Weights of a small transformer language model: a variant of Muon for these matrices.
MLP neurons of a small language model. Each row is named by its layer, matrix (down: output weights) and neuron, and shows model dimensions 48-303. Each number is 500 + 50 x the weight over its row's rms, rounded and kept within 0 to 999. Numbers have three digits each. A neuron's up and down rows have the sign that makes its largest values positive.
Before each neuron's rows, "fires before" lists the tokens most often just after its 100 highest values on Wikipedia text that the model never trained on.

fires before: "20", "18", "19"
L3.down13:495555486544538485501491556496535436543476533480467523447512489415509401623513503512502495385532448443536516494499473552520436449416465553485655535572580527546560576514338497535507513439569617459497427419545556527442530433510503423523457455529411523504484436463516494540454522353542619541461571513582462536501496428468463571602526494575453410506532484436506451495398530506464511371551501428475552507513453450407490528566551480534475500530523534536366505427521498497408445562516506506519468484448515426533570432517538495561520543543511462516493535408482498595519459515510502584491418511454463536513501470510582520437527517535519477530499465418544472545474547481531419492502533532493484550499534477462547582534544544548550587550445418521443515475509615488475618482477616

fires before: ",", ".", ".\n\n", " |\n"
L3.down150:564453539512427505462505478514452464465485595524503538430532502526429450439520552464551486493429398485537499449454482533464459570504644558513409559474436472475460447422499530521490560480493522383511542484463477424505443515503497487464447523542406518455491464464519541469492634417571443500430600429442459556573516572458441462505544528441553535465526548451573437467466442554494475523496464512520571618508598467520511464547488462556478468489538513552433576498423518472425552421421488442497495478523456579565569540578565499467561550500567508445535511493525484503496529601515560432504408466486430558532434520588514409529524470491490509497463548604473505497443500561490509434564483489626538415441466448516530519607526552524514526507445512483525510491540517459515469505538531

fires before: " |", " |\n", "\n", " "
L3.down140:475548474456433533481592482585571566538523464485514440568542541585481557478422433522531467485453477429414498440480447470596496525490499471494567495493501524587478508477469456538562523546520533405572487536529398503515575451536489518508648530533438524485544583456535473485525484484501453452505488460474422446547505443508534445601507503564567372473475608489489449463428433476438497508440570515502420571562482508472485477436431445488435477474499472518477550519434412591566491499446448510561553656509462570502476515453513480520467535528559529481549516543526421561543468424502530428502456472524513426520580487435424527373557512579484479437467574570461510530507396507457528472463551416460474444563520456493426489497527528436451550484486479403485528425428430482454487391467542

fires before: " |", ";", "\n", " season"
L3.down330:471528452463503508531422514483520514518442573511524492522553539466497458444526532501492507586465471463559456536445497400489491543476514499373461401465407495581611662512535511554566450599537532534477536591470456461591469506445568473595475474501496466509519499502452555391507510514475468531484585457566513530513542561518517502480533467490497548552427434489565539456498500510606429482504527499527533510477532499513462501510468525517537399526489536495553542442465478527621472408462497549516532427468529430529502378486512605421524417505553601510524502494468521502416514545547561571487490472507606513446507562470513491444507461495490558491502493436527564528531577501488604477471483421490459478494507497455541453534511536515559440516534545475565493460559453574479452538488497

fires before: " of", " in"
L3.down963:598483540491505568537495420513475477594433508474491446520459496542488579451458539490478483544470521510499478419422517488517572465524364501461528491527566507403518534497488610538565519489504513444538542590499514418481484438499570527427442558468522490551515489417546559514478441643480512517571442454478502437454427452454507487461462498513431496480518467490505404412430533517554460493517489461505515488571422499473539526491485539436477386467619537487539487541392511455432584580516502407552463506484450567447473550477498499532452573439547447514555484472476430565454489467486470449540504504428585485405499472541554496519598494459490545577586529598449459514465520446507540558424532486586500468482439411545492524549592525518474509443468494559461494551538522526428525459448508

fires before: " by", " in", " to", " on", " from", " that"
L3.down1167:502473456412530533493565512444481530575548491464397533522538478570608456493555528557485509560495452563510464488527504510462459480577505488430556496407465512470474560447548506549589468640548477493536526555599482530425528516465553565527434554521495663593401469650480486525473436579446498576577539506471521505408435569513472568416422546513501563432468454558502506533580560513447488476541429492480575403468430536522503425463532468530544507507571502394539502473498382476547417483493533541475498553443472501535480480469433552486421579534511568433423498458461503485506533453583472453457558504480537490547557546374484462465450490595466507518561516516513524466495538460443492586457563494513633481518485478516521502544518487502526522433468451469533499409550529487557586496473550

fires before: " a", " the", " as", " an", " by", " $"
L3.down1285:471448527410552470477450500361436544453516581486536469498472586526564441542467487490424528546519462448527447556565445632507481583483418398517453525570422609382508450531537554543496441522523511463533605538508592534510495492550545445475485578509513554496516467460488404555474462465504345535570594586509511544537511494494521430494531413507514502532502515392507456468484519386583530500464510499422455541530442578467514539561625517543555490481506520504538386468470555464560471599517541493466470451562493534524607494482488450497504424474551471485542512455373514517519505572508473586534435491470470417543478509535481574507458557468576521532584474510433504468526479515555462485454529504485590459524539588399497429474451464506533449438506507491488422549542545503576576445488533

fires before: ",", ".", ".\n\n", "\n", " of"
L3.down1102:593465513581504457488492475529387422485464485483476439437481435485514381533498488458527523555495527466515579475432486538494528476465455452473459454466480496597489506492512566497515472442500503470561488445506522521451490484513432510418566524543524477529471414569460504446500503493465526548537486540550466411535394477497414484520490643499522441463601498529531421522501444508446505523560517519534563512561529536465564613525429507492504505409452462498594480490468520499558433430471439407646405516463423474417547451515469495588528471569492525477457551439504548495475559467576534440534499461496572455530497582560498495513458540557410535522462563523540500463511484547518457457581513423511438485502493591387540581535368483419501460468488587510517481505473606532519563434464570